config = dict(
    n_layer=11,
    norm='rmsnorm',
    bias='none',
    init_std_up=0.0285,
    lr_mult_o=1.5,
    warmup_steps=200,
    final_lr_fraction=0.05,
    doc_mask=True,
)
MLP neurons of a small language model. Each row is named by its layer, matrix (gate and up: input weights) and neuron, and shows model dimensions 32-127. Each number is 128 + 32 x the weight over its row's rms, rounded and kept within 0 to 255. Numbers have three digits each. A neuron's up and down rows have the sign that makes its largest values positive.
Before each neuron's rows, "fires on" lists the tokens most often at its 100 highest values on Wikipedia text that the model never trained on.

fires on: " Par", " O'", " cat", " McC", " vis", " Mat"
L2.gate431:173056140116168065071097181129174114145114082126125172125138140133100131163172179132089150193141146134119095121121052082108106141119131115147133169098178176129109183104169096117122140140134184127163178169110160106121142121134167114147118173151090127108107095127071141135171167107115133129
L2.up431:162059134045138105082085205145121137139097124116159163138089137197086143125109126111078096137125153136123138075125157117170096125133134127158161117063202048155155131124090146188166089123104131134128142142135193150136143125086125111150096145120128112138154121128096146108155146140131109103

fires on: "g", "amp", "k", "at", "x", "p"
L7.gate632:124178135105146072095155112085109167128068166097143104100107105120122102162147095167116124151143094169130010145102099110158125178071097182161111171128174110147089065120071182151149122081154113083160166167100131093104115162148143155107087141125159104116129161114136146086190149188116067159
L7.up632:188080126150100073097147104091130078093173111157126169129159129100136131140137117128140163183187148111197086086107165057121166103128130125081127148165120131120141148170112117087110101081129126144168117161145163138123124145133158106111206136153114077115138119176147085188104053159121138156

fires on: ",", "in"
L3.gate480:156099139085110118121101143144114148041143134103120122097128130145113124101109132159117141116096143094142166156161150151206148092200143106100157146127095153136114147165106158113140109047112182074154158114077114198136146146117127135071138153184142108143109111134098137116104100124156145149
L3.up480:154143125098088127120142091167143178094183159131085100127126140059143132163107131137114121101104144115113074081165100075201154133193090136132114153105090139091076088111138117150115035161136153151136138097118136137171146142169119169164116147132122117116163160145166139120098125151127070097

fires on: " As", "′", "As", "s", "a", " dis"
L3.gate431:130084129105131151136151127142179113083147164090094138147155106105178139088160180081107128156140138141110113118087201107150086126153125109160163113061117097118119163108034093121122058181126171128154137152074147172104095049141077103098159099096134129129164146123090109149191191102157156106
L3.up431:157118151134112146120145128057123082118107129061147156105088108119127167165128121138136181082124152098160171057091148152089122055080150078163144158109158153126122166148117155172120109139178104060136123122153113070135134139126190100105162140081130134124107119134159068170140203060147196169

fires on: " D", " T", "l", " L", " d", " | L"
L7.gate299:095148093122128148211116103116186097142098142119167160102081143108126126113110115038094125146137095087085196069133168077189149175138083136110125139077089083142176113179124103076145104094116129111156132172136104149120133138100065179100154143171148235124109128130109135083099103127109121140
L7.up299:161147116110142115150102109108106115094074133124164149134162159136063169099087097144169093181130148134088120128146133122086129118144131173154194158091101140107198133119122159124096109141161150127101226118141137107130127126133136123133083089042060168192081114111114156183079119125121159120

fires on: " and", ",", ", and"
L7.gate205:110109146115089171108076126118132099160109060023160126136152153173149213106145129137149103124107106068156059117106085100124111158091103139145146162123133130120138151104123094207163091168148121142158141145197068098137080099150142163105113126121144140086171171137137136107133147173124161082
L7.up205:068162079126156113109107147128187133113099104083096156122149159164067086183094156137174084171124142162119133132229120153116150099143175110129165109166093148090110121153123089164153080135110147098151124149092086152078105089098108159127081145091132153227124168166112111188173184168148161150

fires on: " by", ",", ", by", " before", " By", " and"
L7.gate487:095152121159092158152172135125057145142192154119119147111140145146144166096099123167164091141076148126102119126093132113158097136099112122150148118161146104039106120098124093177136177131117082173172154098145122077136151165196084204160164140100119175114131143103168088192119130144145078115
L7.up487:137121178194135106149175142103126140235174118174142136146156109121084146123107147130155118143110104166053091104085137126166102154111156164151135115122152200037140171076136102107170168112084118130136104156110126116108120121167164147132101175047148108208128122137121093187080189124118137087

fires on: "\n\n", "==", " =="
L6.gate556:103191165137102193161155169123148193129178185132195121153110127152155172110115155123079164162158137119173078129132138121139095145130085127168122137145120095162085174137145139128115121123109091159091094115106088150115159106136104135086130117115129148117125142130113160150158141146122173127
L6.up556:131194099089134140120152104071140140102145094152146125134174102142129180108098163123120167201106100189131143109107098115102148082113197131147182087123108113129050113128162099106213117142173099182137121148137119114149069121108049141174130103150134133164146153126061163136070109178151119145

fires on: " As", "As", " ret", "es", " Res", "ens"
L2.gate291:144131137106155134081170156196105116119135115128118118151142160102122150147083111137128147101150104092094110175133163088153096117136131146130166095081116101087160119115103113133134094092094122155065151114052084191115098136055068149067183116114125089131164086144145181122131137121122148133
L2.up291:126149112116066077157141070100077044145121113126109081133154091133133171153181206149133191098169087105163126132152126139136122148117145132137092100114089182109093121206111138129144103121137136081147103173117150134123182135129105137077130172106121062149104132093152130121139124116144149204

fires on: "ant", "in", "ile", "- In", "age", "est"
L3.gate268:146152139149136125105183130180140066123138127148115073143105122077110123159079123087101168145192127148125117195105122106148173115146148120107185142079088108130128163150123100158122109120217134104117091132112106119175126139157152162105174140091073070089112110148153162115077096174121107157
L3.up268:213148130136131178155166114149118100105159109124073077102111093128187134164118150127111110170138133169110152136122139093171168113125155141129115140134129151104086134090132131143107088126197136103159173105026099115152087161163069115110135115143073112121151149079111131111090108161082148111

fires on: "==", " ==", "\n\n"
L6.gate324:148208124158170194127185114157113133136191138123193088131138095109144123116121132075161158147132048167165133163149164131157152145105105136136137150086131152083124156144096126145146106156191101167110114099127106150063149141102084137138120144148128150086140149072134126171152161092180148135
L6.up324:111147131164116131128191085134099153149169108123170143120153177130174125054109061117077119142121072221125076109156138080084149158096163170129163115166111081161086149110141102124111119140194076144115132069137113152159120139126143157093104075147134149104108080136161107118124096151113145108

fires on: "ed", "ip", "ed a", "s,"
L2.gate485:125088125212089106146157059148132156080149171151143106134130165133139096104124179164175152216085138143161093119099202111181156134136086129107073164139144131118166151164110132049127155107165086184109156061136165121091082137079087115095145066149175175097155130155168093106108097104182077151
L2.up485:107128133100112049098122119093088155157158141114073131104090083131122114140113145135159131129183165091110117103101165069058100097101138101083098100155110068131118160023113152148097105175115123078126162120165084133198106130069168147138111151151151104143163092148137178136099206130088167114

fires on: " res", " ab", "ep", "-b", " sub", "ter"
L7.gate542:136179165106100152121149193139108141070172137132142142141212139118156155101160137161133111099117107228185103041065129101109071122179102130154136115147084145087141097155104106142128155130070123088146136092134069111113078092167114140139117156105164159125094110078080127123131109132117165131
L7.up542:072064113166086155136098117130142111150176117119131183070137130160106136116119110109131116158165136133170166112161142082115201077178159122113091174096113151131195152158113109101094074113070149146162103107141111170093080133148102102153129099164088173110100149190175128147141089097124078138

fires on: ",", "th", " rest", " All"
L2.gate278:126120147144101116192085107127134104091131135133135108150150147078038171151195094126153095078131133150116097176119140116162101065170106094093169191099137135182156113157109145131111102097105138073102164154070152166140104158188121142094140162092203132124148142149138100208119168146148159108
L2.up278:163111082076168093143091093186197096093140157122117131150162166161133155128129162133130169175125071128090140133195126123167167078147177051098175128115132054164154130160139147116164131106105199067100143106056096126095087119153134113142124141108087168148110146181100121149089112118158106100

fires on: " w", " W", "w", "W", "-w"
L7.gate269:090115145139113189153153129116125147112106173172215093145111150090161091123105116129108126116140124125104115080116202151126128160142066188135121113112149037092179172159171061103117077111156171152100181141084161112127137152155145164128123111069069197104140090100110174137123134082131150186
L7.up269:120110112085178176142109138148129166131135134165138113093107136116127148133108151219155171163112121130136147201155166112168141114121074117189137149117168172144113144149099099142133093119147085072139102154098152166093114109180129153175165164160167108115124128170179131142146187069182166155

fires on: "i", "or", "ol", " K", "on", " T"
L7.gate323:176200168061142097121141137172174161195148133114192187141127162163155060091105141113122126144115156141142159133106162115152120155176168160095174132111096100140171110191146102098091178139182132083095114121130179167121115122190149072093114113118139131161158164113091172080140080113142115136
L7.up323:088122081129175168154148151101114146152148145101099148115131075167131152167106115132124155091140164073140172116118086101099115175100238152109172148154133130155133140155172149114177084075138114073169149119125075138102186175118090105112139167166129140146135097119155114163162095072133137158

fires on: " Ne", " As", "As", "iding", " ne", " more"
L2.gate54:141081132176191170116123089155094102120174142191065134092162077077117156135148120095145128097097112139085103159107205101134128157078092122120115121082109116155085117107119096098167090150079122114069111146085151115130123089130072121095116121089138070140151116105146187199135156112144165139
L2.up54:143101121141102183133176147134127152123092113106172081181070122129126156150207187195136136167088161129180114109162146105202151120139158157092118106160158105099156173110164105139126126123128115129150125160146170124124140181116102093126115144057119120104108153180127118162131077121158137153

fires on: "L", "l", " | L", " L", " (L"
L7.gate22:130119157121085146157132119102136118102187110136153184131087153043083147140167053123157174128164119096109170094123151098126116145176139149157131114106089103159180169192150111113058119085086158153133131153082129152137118047129116097162126112100137109170080064135142034117092189117084165156
L7.up22:139175124153116149128115093114158133136139115117131155087135089139117138107107140173128213089153135110094124131136133185117157129128131122129074162081078163104164135162142119144067143050134102158102131128138120157142134143138145140111104059161123141143111145148088154103169115087095153116

fires on: " f", " as", "h", "am", "ess", "'"
L6.gate374:171146172076134056120141099123112127168150115125162198115085171086125152126100158144109110113121133149130158172093138132167054088083064178099109091131099166132103101132099108116157125123118104106132148129132086076144148154134107154106144161130101080163111144126108091091158088105026123205
L6.up374:078128173120138144129152142128114098149116101121136081150106146044055124119109128134101106144106077064130112053139166133191133118143072158133129068137156135098129100155070159177127122132117155142101160145155115103125125106157132211090187143089132115127162095127156128095118142117103135045

fires on: "w", "-w", "-t", "ss", "z", "st"
L3.gate3:143143135125171131150110109097175159147063129123194135113138110097146125093130136120165177131166081140138151181187143075137106156145116131161162084140183114123161211057115112202102095107118160136129132121111109162151212069073146178142145139103127133163172112162129156129138116114109143163
L3.up3:146165161146173126139105137115135110152086143161147100084159152136073132159077123163110184099141124134079056148127152111135125124157148090089142206109104069125119142138099200123146130069159107166103110107107092148059115115096168163147162160097115145198146079149158197136131192139110174172

fires on: " G", "p", " p", " resp", " P", "v"
L7.gate259:141115115114124117107139155122184074144095128138125140069131126153158123112177098095101137152151185163091161111131130147135120176124078128201147116100120073154143213119129135106167090089188114116158169116109128142120120103159136112020112078185121142129174134128076074099182164149116094084
L7.up259:165125124077159109122118087140136131128151122153125150100019055117204123121131192192147121112137115133169159186130126111140162148143094115120130116159141165154148128136166140140119142183171180090086107109074172144136105119112194155141134110159136126170181169132112140184105118134111094111

fires on: "\n\n", "–", "f", "ice"
L6.gate492:091151132121143150107166052113125149088105150089108154151157107120105094095079207080123135152100132124159124118127100026130095143102114130134119135108099141101092166116157093161113084084135124117066089183048130139198122155153117154097139099091115152053113195148106121164151104177163147139
L6.up492:128141132133162112075208090103100123078144105081146170144152112118112140090151102090154050146074089138114137133115103126160151101073091173101138137146100153142116170119104182116096135218138117171137092098153160124139160112186138181158118103135190118108138101169150067114130120200138156183

fires on: ":", " | Q", " UTC", " lead", " that", " found"
L2.gate182:169088101078138134142169133115182133132084081152136129129066100119113101199127168102115098154108175068133144154133103131089157146130144147075138142128175165114137147106115105128101085114153091118107082116112147086189140126220043144131118076089135125136153104101104224108124099148119141184
L2.up182:133065161140092135149143130080123121108125127147070111137127141145104087168125120182103108162155094136093121127166175141109137185173112127096142162097153113119155158123058110147113120089167174149087138059128177118140105108120112164176137103103121146071145041132079139175195102104127112110

fires on: " dec", "–", " conf", " co", " aff", " vocals"
L2.gate264:070141172069116178134123130137173140098160105146098179115085080093146160141132147138113022119114127156101109147138114162143187123127073142070152197092170158145150111095114117115091133146066137076130142148076137084118116111130129176101118094214183093092145101110096115161250137039139158142
L2.up264:056102043165126122181118140120095163133117066097144171084061176130132101147128160119116136163159120109116143090175092171111105156164097115066116139089117154122128074113105123086106116129107116144131140157166191100120064090129104099190070155147150187105130084091150147110214150076124134142

fires on: "==", " before", " after", " =="
L6.gate701:150166139135114152174117136078182138148152142116197134140088156092165172125133088119123130131123127123219128125148093131144096151100130143153086133131179156086114119102147088186156170124221178142103103115136143152146113136121115118140146118161152123104103183065092120134120124127113119151
L6.up701:175166149169179145063138126078133112134168169152160112106173172110104126121136131209130154134090113166125092074121154154083129116210210115109145087145087122101055113140120098145146127144149129195161044142152153090092119149106083095116144102156114138157097145140142154142117179159101091112

fires on: "- ", " is ", " can be", " are", " from the", " as the"
L2.gate65:172101059141080055138169137157133155094145071130119129190177127135132136082156117160139073122109126127148100139113091156200107211104121130122080106118075156113155184091128167113141168150168145103114141173160155127132179117106111170114118134138159167230091168120085161136174162091127105163
L2.up65:115137137114062145087118102135123086118136143170138132145153099113118122141110077071145153100143149070124170172113078124130154136154125095136136127102097115131111145199115151131127182140156153093081085139180125143169093136108063121146125076174121114096170134111081128109140063110140162162

fires on: " Mc", " vis", "ron", " McC", " crit", " very"
L2.gate140:122137126069170083119111159135133147103111145165138127108111108203101096139149179135084069105112148074142086128124138162137083142129151127129085120089095110099108107087097120131130131131093107169070113135157173110127138158140067131119191131150105106035145159090076091094132092164167205184
L2.up140:166135113118117124071100166119090161170092142151114164138065148139133086116130186163075123115143168101131100091103137175194091162114160062147112100118172182095135159117112105121084106142123124149066151137195179087104135157155202118148136120104088090068125123113097145095170064152144120132